config.yaml
num_hidden_layers: 13
hidden_size: 256
num_attention_heads: 8
num_key_value_heads: 1
head_dim: 32
intermediate_size: 704
vocab_size: 13555
hidden_act: "swiglu"
norm: "rmsnorm"
norm_place: "pre"
norm_eps: 1e-05
positions: "rope"
rope_theta: 10000.0
rope_fraction: 1.0
qk_norm: false
attn_scale: 0.177
bias: "none"
tie_word_embeddings: false
parallel_block: false
init: "normal"
init_std_qkv: 0.0272
init_std_o: 0.0272
init_std_up: 0.0272
init_std_down: 0.0272
optimizer: "muon"
learning_rate: 0.00203
lr_mult_o: 3.0
beta1: 0.95
lr_head: 0.00817
max_grad_norm: 1.0
warmup_steps: 200
schedule: "wsd"
decay_fraction: 0.828
decay_shape: "linear"
final_lr_fraction: 0.0
batch_tokens: 65536
max_seq_len: 2048
doc_mask: true
train_tokens: 265100000
max_steps: 4046
dataset: "wikipedia_en"
MLP neurons of a small language model. Each row is named by its layer, matrix (gate and up: input weights) and neuron, and shows model dimensions 64-255. Each number is 500 + 50 x the weight over its row's rms, rounded and kept within 0 to 999. Numbers have three digits each. A neuron's up and down rows have the sign that makes its largest values positive.
After each neuron's rows, "fires after" lists the tokens most often just before its 100 highest values on Wikipedia text that the model never trained on; "fires on" lists the tokens most often at its 100 highest values on Wikipedia text that the model never trained on.

L5.gate497:538644485536597513478466550575459551540471399590559589480464528537512597589475445443514453512450513494446469422560480464535515529525475504517466490549483416562370562503510415524418499486524499473397524538457507533451501440490465537524452528537536424506482529486484422473432485520518434444516474496437488452489555545555519510493520469505488483544541511514489420476542468547470542507477546527570478517546451612462515568341540409411546484439469536564578491488466550461423519525514463511548456528467548418504371432584503539495451533427523457552509470538547416504604511494537530545
L5.up497:476486497404646508550484567568489502536449524539460402424492503441516503465465510459532492517428512507515441519443566432572498452505513531502523538544469385463491534417440414586493628506538485486450414440428496516479488477529473580497392363540533510427515572512492506453529549552488464466459413472551562517523550555421566533425607517490508497449463570501513464470516493428524559476511510538451542472505478542478495554475433499546512411533489462451337440468510505417441510491508478487447469473495561588487466448449471433513468485547515501501456487464477499487544533394473503480
fires after: " |", ":", " (", " was", " were", " of"
fires on: " ", "ri", "-"

L3.gate157:535449546517487490506493511550456466421624536552530502533532534488430508572490492428456370497514509469432512612563497497513414429498472488485477554477532549544455557430501490508492449461507494437440439481501497563548534494499535586440448492554471504465476502493447538471464512509492459428445453467447552469459551452472509543463516467539547549557466497486473495510548551512539427439456520481508563487573497558445390546471354370457493528541412502463501469416532451454506478569466502472535557517474536373513490461492501548503555523522404501481532520523638490523546533559430491480
L3.up157:520527537511520363529470439495605503524518516541509391480519471558501479492467536571476632464453504459542468492520431580485547379509530482596464526449523437476509473504508526475565410477471535588544492453537443500569473478518525450477520507521521452463548402515440526526572526460477508461431428489591524401459420524399478427474500444481464546451462460541407480424486584412574524505512477426547475484392497499534536591451556520479520596394501483583466537524537556547398463498486606544522533492629500487530436544483592492559461498494425461541519521566527537490481513498468466577
fires after: "0", "4", "3", "|", "6", "7"
fires on: "%", " Year", "th", " million", "ed"

L5.gate68:676494440571504551493499490500553449512432512464506531487534479528541501467444419543497549477581405591475519545508532419472476469496537421523520531574603575450505466479528482539482490508562534604464528498556492503473467527484484382512522535524436522514500537470581471452463526519500469485604601497500498507551496551594514560507546582461534546474469536456442514466489576566445561453482503562533484514381469448406451522564549529552563476461505544538571497535523490552521465493480498628533566546488490475555547513539419463489510538575445519565597499498483534498543390542544432513
L5.up68:474492447587554494522482585530500470490544543559508453377565426526490435486560423487407516557505463534535519516547473510480419488589416440459447591578517494442483458564531474573536408619475535421438474529501470425540496535473520408509487493462433369452607531586566557492475450464482516500562530493445474538554534531496478453524507562570520476496439608488508462464507617598467505445544521632509411575543574440445569506534600574504529484515503483494479486531551530556522523491483526542540462505490434486488620510506473519492559444462558412493426572455494533475545482528538467470
fires after: "9", "0", "–", "8"
fires on: "1", "2", "R", "4", "7", " R"

L5.gate27:481568526486445568458505531573609493404513537472505530482479536518509563436534572524495530460566547531481589502544500494525461494504498445456453532543502493452531561483507494518451501531499505474488387502423464543479498531642499520447469439469558401525482473475480594581463511458580395547565500594361488554539519517544509535556570523420513571495507490495489480553479492317522575558548543546552574500451456467511475467497445489517479547452436467471393421562440408502481547500483484400525425593397519461530510487577514483542543430382555465486433478556477488455628522536428473540
L5.up27:475507402475461428544436439497484484432527458545534503510504447441419555569453536463409496469524550472447513498432529474445539484417551573489459607457509511491459474562467538542511605502475458498504607472555471525491507589480509505586575518507451425533440602482479433518509387603545599485463458411397538515571456565556463539468460447579479435461617485512395454474469556644488452430536545500461425540524522494463505506452499626501452505627461574463530427508485462444543474487452499557430461521481554474501488450477441511436500464553506510467493522589508492581566496506542532497
fires after: " |", " September", " October", ":", ")"
fires on: " ", "ph", " ("

L5.gate483:483486543462530575482448510519520425421552544515486453425527537494491532398488530498506518488465494504426574580461502450462456433396495565481603447468516503496455487588530488482429563467429503476560582544516542577514473463444523538527457477466558567376489462485503536474545471479654429461504435469615459474383428446415437488511579478513429433561496412464441520406469552582538518434503512525500492483450522464488497429491445533522540517413405479477459536501554575484467632466531527554444594474503441482475484499474554545418593556442470518486480527458496406494599435502504443526
L5.up483:477486438480552547465479511615471426481551503552405463452369509561483569523450508542428435541518574381552621475383456473476523455528505529520532479509538505524596480501583497460526600486541515404519473519519502431470389440428549414446404388513445562455446512514449424503452578556449508512506563490570566566499498464446520438521502441504499458559539461498494468579439550543402570575509460510502430500517498445518484499477483456446394431418563520464452507519494552437542516508565575618445588498448565530474535501485545508437447504415477475442515530518499498557526565432513537421
fires after: "1", "8", "7", " "
fires on: "3", "9", "2", "6", "5"

L3.gate195:491506494553427472552421526559524516512572484554506532440447480560450523593440472517433415443457520468576540408518565465478541531512588446532533481547440502545521567567448458552510483507532518552533524401369537396492500504557492491530533475519575561556362491475439420489439540601454512416551542529461459479456500499483561543492535511428551524489493576535574467567457539531582519583462569604617569433548532563451545413478620520490544555521537558494454487517459501447538515559517485493493520498415519508612608480510486477539558531531488457547507565411495473557508543580483482540
L3.up195:520561456454511526508540522468447448485451535432522414471474478489492506556500555561470531438461541499546527590509421425562491607517447475463506512412466395501527562496492447444458439492483448530530577498573543572417607527484454507445532489424450537480526525427525442524485569515501460485537504538453453482442471454537507528461488538609516412549518560487414531572436530475408427488513509478581507510485519475572511384579566394515546519458448510546497528552407544463434522531473635552474533480525468539451448528543508368546572533475413489580546481477583474478539448511467555509
fires after: "9", "0", "1"
fires on: "8", "1", "9"

L6.gate144:520495543447570530477476540481493507555535541464515616488558484438478446541502485447516520552484467469471461510477439482537430509568448572506482578447520545595485529563512468550507520540544524486515484496458457525521514502459525532606525436527405491524462592423522515428544507513450578583496488499405433438483541423555421516433546511578419471490499495502521397446529390479439517448503516481448525460526378478491460426480455487550534515518501499543494595472578500584468507552571585462547479421473582568588470530410604401457432499523441555419606566529490472545523502550569418488
L6.up144:526462476448440528517589495480471440574550535477481489575488517419546491581422551491547479525481607488536568462507452482437561534447495520506512336457473556526481427436527515449522532479456427487385501529602547446546528550536568487447564471510445501500491519538522525542363610429540514515421535541513579471552447531529566540568593551531478452560476473441598468452447588487507524530513588524518526532534425459436566479501457535489466563501503520484541439495487463502461626594534424568471588586444543506475521474523555489539488547547515457472622528448562619464422552505459493503
fires after: "9", "8", "1", "7", "0", "4"
fires on: "5", "3", "4", "6", "7", "9"

L6.gate82:528364483520444498523491563507410420410488473387469430572547594576511439598558481403528476539575532456591503552500522463442577456493439511507384574378446424463470500523418513482581471549608512510501536424455486509581501516453489437467510494576474512550461481534544499484576474509404536375475579414498523532512553474506481556549519517461489500524496551489500566595511435504518531442552508439475519479461473432495430560436418490558477544522457475497509562521506484474519520395446535561389463458482465418475585435516460486546508461476622500481511429461437427498456567487407454500
L6.up82:431600563483539503466464509574530563481558543567576560395381471471578611492560547438529430549416615513400515440574533556544430473575490569509505437567533515502581505418543396456461540465521486545564459521537489540465533516561504583475489452396482553449461483413515484580552504472597430483520445567440510538492549480472450427463517453541505488446546462624502516487546515518527459464471527515502476548505503488524524432483542476463464467437502479513486382445441503591546533512457443456543577506556482522531496499617478458462512461499442541509417483491536496562560428392456489471
fires after: " |", " ", ";", "2", ")", ","
fires on: " ", " |", "2", "1", " —;", "0"

L4.gate100:539421373504525370497471468587522549479528497494375471508480510482393439541453531503553495458572482459562484497568443391495554520492478405554480475576475473555571534458433513467568474448386496497485510515486555505474572519555510479481554590570473505597397529556517483482508501555360453544523481498497513532533448533435507522507575513584466440466561573473447500538434585461584481486607489545597529520505475376477468481493470538508505466480502513513626523549509460437470505506593541530516515471543549380516462537560560420418458486573516527501506497542471441534473539408610533542
L4.up100:563551515604491523472452530402520442554469472484441521509449427497436477504511597499503564432417417528532577508416522507519466560601464529508500507541521487461464464502528455515503545563505505561548596404445547426471565444472480437494501522456552473544544403466502509515476581510549509432441587459475441425559553528494519503469432579497551457486516432502479555494586471493544391493486446479460403482537484502487493479444462491478545474569478511492536582451408410512505506521536442513553414413464394466513547487509467553563518436442500460482466517535590492525602555428520494541
fires after: "1"
fires on: "9"

L3.gate461:518399560560504547525525382577457547519528512530509526384479382522454564469506539434493572559517435487479548404466476532457525489397384490485548572390485547493425435546550514521509494506421370487474525490466489506481490505521517556426542537555462454486516548539458484423552463515582578571429498467499428483472517543518441490414442548542420425451591556561453465483371578486495552442509528434553557454498514446578514455476496562505536613436475492481430448524571533578559490455497513573530567545476549527507537500541443459452484455528395548599539517514517419532558580524490471469
L3.up461:482476477511490477543547437547590603486496469514557460502478452485513589575400587562464560475497407428534608470481463535559524450545419555498470485400575460565485467447494502472640376508488556434489522454423552581520440506404483569546488496580474585480444440565531526450501460583518534427422535505412446490511496471452534602498440551549453497433506489519622479509445634520447534483515537401544482560509456519477415493553459476449521494440467575484452429516575545453493629557450513555476586555499552564481524453515573429487439450553446501488503552391488516463458516476479542460
fires after: "0", "1", "5", "4", "8", "9"
fires on: "s", "5", "en", "4", "9", "6"

L3.gate27:461379480589541502510423426444500558589539531554555500571510587546428582470473446521422457433499499547490492536512456530497459462447502550557467502508428644594479583498474582476443485577514560500500467584487515514532505503563531471445561426560531508551467472500455529554466425561471504469408424556516429621494496568485517525508511506440513475416505504451445523530562550420628509582542558459567390423547525429457411458446506464525434550543495507482557398465449534509502507514498514523569449486548485494556351487564514573509436491482534516471501535453467455476448598522531497537
L3.up27:530424515577536603591503537504506497627530523546490515483579595492523460448531545514448516557481462516533437424441496515589508410525622540491535516460578445533514524596483565472446536516436574506598495510490455528472435559473473547459526518455447493419501592474548537515585487468450462535513559500545499515462453562427428528486525408438398502547488449499520534564467544437576562528520469489524654569526467397501500439547520544511505540419456506491491390519537537528432513559466429482487525599529457487558513482458563550513490478572551543539495482392493545522530537571515475482
fires after: "0", "7", "6", "8", "1", "4"
fires on: "s", "–", " to", " –"

L6.gate44:565559450494494521457509431525479582512499478446533557518486605507524471526540568499545501514439447489393452486589454417446521469523534498508488617475504532542541448492637511482559426369544525479500456547613654452452485576487519520510415474527526523479478588442498546554460425503483459459482467474526449570540430485534577465461502410574521522464506549480456531568580442477413500501470511439595507543556538492480443474442554500469446358503464557526378464483557486548537594471518502546481520489514523462486488401499509550448505515458379535427492558439542476551529525500516485561
L6.up44:528516534509505531568451408427504430489531521377530483498546493510509485568546546492539465587491538391504506468462477410442597526581542535556465572554537526537494426455536523574527470498493418530562564553594553531486437516421464561527493383440501542531444547519449518549478526514464522526530433544542441564586501485488515614425490443523416515510583612518436515535471461446485486457496443484504515522637549547569491565531444547456427474485503590561474492434492491483478580521501534472489479614444533410410458483432538644440534476522500482433412590489429497585612551476501368589
fires after: " |", "0"
fires on: " ", "0", " Ref", " disc", " ("

L7.gate390:440512447463539570515542511554459490552522535409483539444479629452457461604543415439494468512575498396419565519525413463482539496375495463493549486415530554473480466541556423528539492500493494434414433595514428403492525547464498425501537511449508532422500595465511586515489596413516528579450539541502376418503510544447575513501436529482453466593470542470460379451479555432571522460478386530524568498550494492534486505509500526536446481551478516474550473555501530453644495453475459417449512544552500434470511416458471480427464494454523573548573469497509462417473527463500535562
L7.up390:548546477487503387479603579583584505453435518586499455511404544488399544412597503631629370529488510374465521507493475405524443468525457537464520561481586568433432477476521542523552535521498498445474469528571494427496545557606569432497575545531564498427496595464460534505454460490475584512571618471572555487505550543508475438443505583456459510504516532498504484444490480470515491533468420533517584524558558483565507559473538457522460496518418563581530433546430589538604456467542547503416465526446540482458484516522479437478531498450529538523454451484548515517484482507492451522
fires after: "1", " ", "2"
fires on: "8", "7", "4", "6", "0", "5"

L7.gate85:541487507447483531523421534481572530445495492588430503593550514448482485536502554379489464525460471436518509562600467509516573449477513465476452447535460472495482523409542567510548462464471526468587482433493600475449367573505584521488536508467566452409591563627505517528461477588444491522472506551550449541386517472523576505519473461563591401460580595446556523507542477541542441430433460386499516576553565538490495497503519539507469441531476489447510580450536514529452444536524529474521554424522514470497501510525575462523602421556431518557526469487453488413512595401480464524
L7.up85:479462470488445404508529382463523510428483476469456469513526556491556535452486560552498494533567488551480492503470462473514595440405529449422427411479452470540497472433534538466484508531503494549483447515465529393510576553476499558446519448446511480449458576583427515554519409491524524452521525516415560474580509447506468575516386520487553591601461429480506449573509509549552385463479473450527516482496538459508478504516495457527572443575474466433566573439530485557516486448569419548425502519525473512378465555491634529503496436503490534428428505548396489485494618518457554549
fires after: ".", " (", " ", "3", "2", "7"
fires on: "3", "5", "2", "9", "6", "7"

L6.gate101:504537495461508522469468461481422567504513519446480554500485437648534470496472584400556486490458456564552529498552524561493575462414534483521597491518472463599498519475526531566514520488544544504486540434524430527507485518511536428560531485484427411508517425472472452544489509518536550614514529509504526599436531435472480473517477415488510505592458485415397458415546584503639575599476346436609459513581533543488450410484470494462496596474492536575475473497518529576571530510471526490517518605518490514501448596523471530485472459552569474509530400493513522430467633533397385475
L6.up101:562554517459482508485466508503434502522375494501455422461487482496577462496465470515477556475473616433499482482548543537572525513525610544446423541444431585586565519458525464563508485482494548457549511523520511366485412568406505507484486525505442431444563469541542507515592529487539559518623473538526416523473533536558523536468452536487512472498529477533480399623544491518500504487508618440399386570444471473534525500609508549549531439450504478548481450475542529498435522483524552525513504580524523483505509627491519389472456493472492511429561501510507642509476469530511527424
fires after: "0", "2", "9", "1", "7", "8"
fires on: "2", "1", "3"

L4.gate163:522492451465539522577508617470498548460445463563451510453541543607448536524486569571496432481436557585569461515533495438522547443442546597504481570577512433490404533432461460499534475513559557505433495526470488435470509525503448532453507547490551462455429503468473459469510539553455411417506397542565512509518518462567505561431496468520476434566566473539441500484450542493584505554513453487504534544510483591496513528513563550548458387543550494447422413503528487522565566472538394575424532457430484448559478450482465467424457486529441489377359449536606472495614456417513452492
L4.up163:510495495535499536515517509538499570444520474501447477465455476486563517557390569524492496511507504634469540492504454498548510460407442592454442570561538529525481509374536539534498519540504480612512494510428608468510484558572567474532560652556541505498463546454466561468479433504532478532539494456548511516456430487479485455449441510474475446640571528509462534550426541488504446413554499519474439485453551480444545683602654429503506529523548453429505549488536498515505566570429431490459518501555537482587520425486510472443447520550493442467426526435593549485569523440542434440
fires after: "\n", ")\n", ",", ":"
fires on: "-", " ", " on", " (", " do"

L7.gate362:524534434468454451552454524575489481429439546539507540533488554487550517458460454436442530451473478515522505481543437521507477511457543484507514510485635481420478539525448444455433531489454573504495419551471469374569505473543489448523499507557467503476546464467464558485505499497505509449504533538474436557459548535457392623406508375466491536540424456448488462543445624472493573548536573440467512415512438491473418524490406482418509532423559472567485502537486475535521460519591518551532473508491479598452566456470515429508452605472449514563546546542506477550424439581438464500
L7.up362:418442515585439515550571586521492546586480449498423425556535549521490531532499464520473550529554417486423489495519467484448449492556422556527451443538369411597453556410591560535555467588521482594568585558557549510440456489555497539554443513455471515536542611517510459448453425498475440488503517406573591460519537581504537520502538472474558483481397498467593409436413436479573447550431426542540417546544512518586510442505452510485500472548447581499405508479528485553509514455527452511505467479533511412540514487441489514541549466553451457454458473533557421427527542529473625485
fires after: " |\n", "\n", ")", " was"
fires on: "|", " ", " |", ":", " only"

L5.gate286:402511544397518629534504616504419450522509518534547500490450514617448534473569418500561488581503526463477537431447512388484583367485527562526502484525419484544475371464537501560417482508580462453536481466486476416427524558492559469503481477496550489523490477469488448464471449544500407484474460468422525491417521542474575478434479464432461480479570476602478492515507510427515567495464533512453588471502502572517487484582581572505485526535421493477526519440512518528515571462547510555538563535549532531532504527438490445489467545532487497505478531484521482457545507511428520369
L5.up286:492537569502519590516464621456464528500541509390504498498478464514535491484553522564431606585550541489530478451561476558420617448466474521490536607484511454596433370473435460416439454554472528569503507542559554513436484602480443458490500477476541509610546485477498536498565478611511443490452488494458444509452504500477468448458548470532361477555489543506474529493501521477477526506416520526464424559541538493516522506531489524507435564484443532480448481442517429559581462531387564492408446488527513563453529528482521503448497531500561490451469485452473453495413449436471524504
fires after: "0", "2", "9", " ", "1"
fires on: "2", "0", "9", "8", "1"

L9.gate40:461450466533449531477572457504453481503454524503528515521503452506569581545530564537592491511458408484457463581456520512486533544475499468488572449619468510635579468572533587514550502534507401464545542520538523578461392507472468482567514395544382549530400509494450518511542481562490471474539587527516457438643534503512498546497506504512480491461458539476435478551449554580466429464519537514475534491426538530495543494533480554502517420554502441543484497572557468471540551525480476552535480428529509400589464452569518492381547472521519527517523539539459569424499504540453501511
L9.up40:575572490569601524528495492582459544516548553501535548501456504428539540448478541445544467485474494461339554488555521656535483481405519467441539461497541497454529502587542540486379527440504495543566458456511595481574596470425566534509492422531499534506510481575481511508542506429563539497533531485467508457512367580535469460473441452542495470462346504535474472511483536515470519436535560443526481448418504498391513469580469461467541490439442460448592500546447499492507426542511442587420530497489538461508504481528474527447513505501543482531539537542435468596560425475542597452
fires after: " ", " |", "'\n"
fires on: "1", "2", "3", " Episode"

L7.gate619:499474537527542617494475423572644487559521487488499529542500486516440553481508563520602458474504481448555471462516604494474563501445532531536507473509499502469572428410472532464420525488494465557477431473572451450439476409469538447459523472513545500434478497498517518514488507550475549502346519500501472459539473455494505501661438519459580442461500465496529414413495383480518458545501550533543502583616521483536534511545452419500533476556589614582588519608512481452489458522502565524482470520444482449536497577569554413496459451519535541573426477513443539433431480598512461584
L7.up619:479538445493421493460597558520459412603511497601480564497505499466461519494454559400496510463490474490515465462506515442498520477441373508519426580522497463457530470439471472560472469520534505488485573507503645538487466346410579446539465462464444476538480470433449548520408463601546471422522520494435455492520532442470485560492466584463576464517506529557520451453506468461617486556440492546489509543423482522577503528506501524601499545607555550437423513522447442540539491537488481485486510539550495565473490508526526512433500471517485425438443443461552550483521549490575513501
fires after: "1", "2"
fires on: "9", "8", "–", "0"

L9.gate648:543503503512490439491519454466449536531482410532447542530509591579497494494404576547521514439511451553506497563516428463561556450466435549491537532518406565499460535433585523545509500500551569519604543560494459386433496462515445493539517484562522488569496463497482478472390538532493456558484547528579514439473527507649472536542502525513570502581495531514605558497520650493512524524421359515510488557538472569590548537537507539475410479579489510498508445541527573529550471518592576500564524536525447483480566528488480501447524437571511448535417538443506526490543506497554380518
L9.up648:508467544447499509520450563478488454492486561557596486373530434510512559484438576530492520484533389467533558504519514415575579463526492525428516490535505570442549517579517445497476560382556490521516521512567411474478490482552461555517483502489490474415571485448503539490527431527567516555653508495519504458514482564496583464453534580519515400528417521495519558475486582483534531618435461489523415465465528592519530478538479508534479468525569595575550423570543455508521525508492521614474530529524484497463502480608426489524524465490490427479551470473416540526523471593501496556
fires after: "9", "8", "0"
fires on: "8", "6", "7", "0", "4", "9"

L5.gate254:601469516529516390493523628454505515499472544489557506532498501537539380528483494566563427463392379534485459439439453424444469532495479579445466530603430450470528590494437506446549521522436507507622446513569450521538520553482470419406516506468473480540461427521466496498517447502445544465530573473497404541482513620506526523529433499491523519530578488543495444530573447462485476449558531527452498451442415540502468563610439549528496541566486517476549444519438420452438539417551591518545447581452557467598459418582516553519556493564548556506484497477516543583426419552470558504
L5.up254:530491506449453555509505520544413515565532431449388521474565504479575484448546545575517363545428598494379476505432543486511500471483543426531437463542428535579487507442470519571536468444505583575547453559503550447531492478532459517480532488443427544487459401484528581523561448577502459620557566476418527604463426490500500526455534449476539508478519439525584500532461591456529512644491495549471448482506436458494529477452475450472480533542637542486639422574527553485425440523487509529609445527472499492458524564542485528547541563502482549531438490469581536540465399537427495540
fires after: " "
fires on: "2", "1", "3", " "

L9.gate677:506555512473537490496509469505447576414501551474533545437512571603529533479441584494542473450488529443469490604592474577514479520535567574489593481537529498584517458545521485501418581608504423507503482470578474461416503583588503572554543477556502531452597470560452464453492559524536491557538533525511411560472504511505452488539538524486394569609546439484515501414524473473542580396370431430496478563550434616467490447475507458462502497443469522473528526519458512514550581563542586573469504578406564489478464496475473495604591460522534453510483515587463541514491537519507533415
L9.up677:485574474534462446509571418559511509550476458536575558500426636416516609475488529560522591552488564558500516563523449523426544593425461525445540475529526565590559502537464433477595526476476518517505477501476466479510566479496561435451574484449523494455454524465453475482476462454570528467457544466494521462420598414472576462467494427540563503524556532536594473497521542495575475539567462502483517347512523462470550476450459497421588501520516539499418503433593504539667443408526563459448427534528436442504427527532559400537391437520419441567475562463481506497537492501519469557
fires after: " ", "-", " (", "–", "2", "9"
fires on: "1", "9", "th", "Th", "0", "4"

L5.gate198:351478531508517508465439546551481499486575502540504467559546546436450552498482474514604528583452525463532444562509519438467480505540439541513502562490506486438560451467463429501545438529497549427462536523518504546456524529583461470478519466530497407542419516494524500548515449535394436517426507529509360572459436556436451483464461381507573556487437474503492539565472461500525454473472480489476419548550510487441437517487590585389544483569438528486477492470476511507508444400558544520621350428443411481415480533552553517428635476429490497484487518468550481480510594616452503450
L5.up198:501508516493389400449448449612532468439490642458522432542633494457577513513539523543536424589427545509506507449557457420517479453464508498514440538497529409555505527496521444495537525509520532482483552445540524534537484583545410544562533553408525440530505493473537552466540538429451489499444509509604467436403492451506537386443417372528404574558544475482432460494488402501458505501438543438442434517506568517451579479538563540459485423529427543519493491659457492487506596518527424453476413513439520531478449447488509556492455456451581579520506428516465532552544466469483511420
fires after: " |"
fires on: " "

L6.gate280:494536424456538400603560457412508502490527451496486560479569596495552472579492441514478500463478521531479477543548456484491383419556584519527481465508517496530608459511590487522456540416436457485538560480589501487485470473569585517454469577523476416432544513494386594418604428508483440445513508513582469522435528507480521506424538592457483468537475445539443438418394503513523547417453538417517551526528442531507514568547537475490479463366462476459495484494444531548544535488519566555416541567440497519485476595443423535484443516504528514552506529463498530502523458486500525523
L6.up280:478431469475521484506550472427511515441427561511576536458508579548422454488405482524508497395486518485470478462579475467515519540494450488536553443513434400620563513527519422549478517443451497502491612468413450528493446425498548482445475516458470480520387459456515597488528457502503424458497527455546464540517453569458520414600575480452487547498483560441546561503442375543592577569546454487473477462517420487530451518493526494504423619454455468460523488531509527428486552581573604512481511495498530563452409472437577509567503482489477567540478535529463530410543386576543496487
fires after: "1", "9", "2", "===", " ", "–"
fires on: "9", "1", "8", "0", " main", "2"

L4.gate585:494499485470539518441409487572501515490522469530502587430489560632509569507510387510570450523533480475590560529566548487494515572473567465506485418546509487417523524490550440417480501499415480524413445427487542484529508579512548433502475500501496536564471504523547483572477584588578504465536521509525497484498544578478478609465470482429545496519464581481496466431475509520439470520455525640503478508507515506500385459394495559496450484484577384488505405528552532587471447530444456590477544517528489510496482467610451410462438529580462506595534512446452433489553475557501560437
L4.up585:501416410556512515503558522476528459470477459539506581378484573548486553507425404472466431487446419475583611492547470467549569479443563492510537408509503454488533547472511391569418522494433447530500512405495567407515554544526410442521463512523526480485471513506548491457446503512537489461525521521473557558412543516462412558481478449448533545545489557521518557392413532463466441497489518584530471602404518484504365428435473443474369425485507481560441446480555522566407449508456477479524564479464415492513441514558481459502430497538577479563490465447466418562617510504486539491
fires after: "\n", "===\n\n", "==\n\n", ".\n\n", " |\n\n", "."
fires on: "|", " |"

L5.gate0:503540453437492497526524477438545488541489494468510397488424480560538538455545454473540421489440405487510616546575549503504535425520448493515481565586538547483476492512540443502407473531521495480537547483374501471452527512602514474478562462532522419579462504512517445486503513539453468473552518539518415505524497504568448502476550633454525460516487449521483509484463490530504468435528564609572519519493512454545537537487399555493559527556476551504439431549505413554520524579520450469450596584516537524503498400525469560508571472513374524595620439476482518456452583492449500518
L5.up0:649564447505463536404437557543489533507516439501540584519496420582518513509562541471485626495482471579497439458419532551482530406505468398537475521547514453508531425468485439438460481503574536509414535512397481479456509478497445488531397416476447474447533477523545490429442485536385531539456425467448492431448527524505491518432543457475442514420523423442477430553510595585453483524448467448513543433503519510432505518542436543549529500476528516484460466547467545552541547567469484503504544473542482539539386429501566510456521555497453505509464572504570489665515590483472506433
fires after: "0", "1", "2", "In", "9"
fires on: "1", "7", "5", " March", " February", "4"

L4.gate462:424603523496512534553520485507439433496586487472487564474488454452404487607457545485524454574467515536479460503509517509509500497524457549505497503463525557516558513565558503477479503476564533611565423433403526525465442499508457485559472524521511532462556571492475532553477407526459509485526429409545509578500429573491520484470538483482625555546492488563523549487490495520550488456384400535570505470322483552549474472431497541475489490453474512520505492526461522477565476425483565565453530544461433458449522443519588586470481333512382464533563518438523547458477511487527571519
L4.up462:506554584518547466593468472461445483469473490485480574555453514437457507396548492491551503528540513546535597536446573464517481479516404434535558555475532536389554428548449557506490468540494485540490439498560486520545392520443611519502454564429517423408417623505468466558423477501550539542490539477496407477442520465443500465498441485427494548474452629520496361512492497472547599474571475525555569548565439543441452520558539499541496525506486523568461428547496519439485537546444513492492539496458436491568389555513553433591466483559547519457420421446434484516477574376466448532
fires after: "1", "0", "9", "2", " "
fires on: "8", " |", "9", "5", "4", "0"

L5.gate97:467593559558583531614605579496441511488533494565499565538445529444500553521525499493477539531545585593451535502482565476462433523523433525478521499573395587498490483479548505495504453499506379485536454554460499426544506469563466443478534577522436566463452523424488482548462489578535462492544492489526470554500435554514598524471534500536455564492553437520476545505472574435569502557444425543488493447484459588523548425570561536492579415479512530501556484575569496448497476518524501484453519442409486498475463486458493493490605434488510424637534497418485445484579521519477511409
L5.up97:507514493410597529548550451538468550539510408522457537470421595491489612603612553540598427528513568545477471538489511433555455529587486487475394465524473538495553502481445560465512484401505480584473547553518506452560538394580481378504477483492516623418465490477499487442524507479507478432511510538416540466502530496458502478500604481527445451547435446487581489527479500484491481502425460474492514534515607573480509503545464478400434567467470458539487467495537467475540511574455519541430538592501483504413516547521488508544585501563524491530490450441611459495507528539540495490
fires after: "8", "9", "7"
fires on: "9", "6", "7", "8", "he", "5"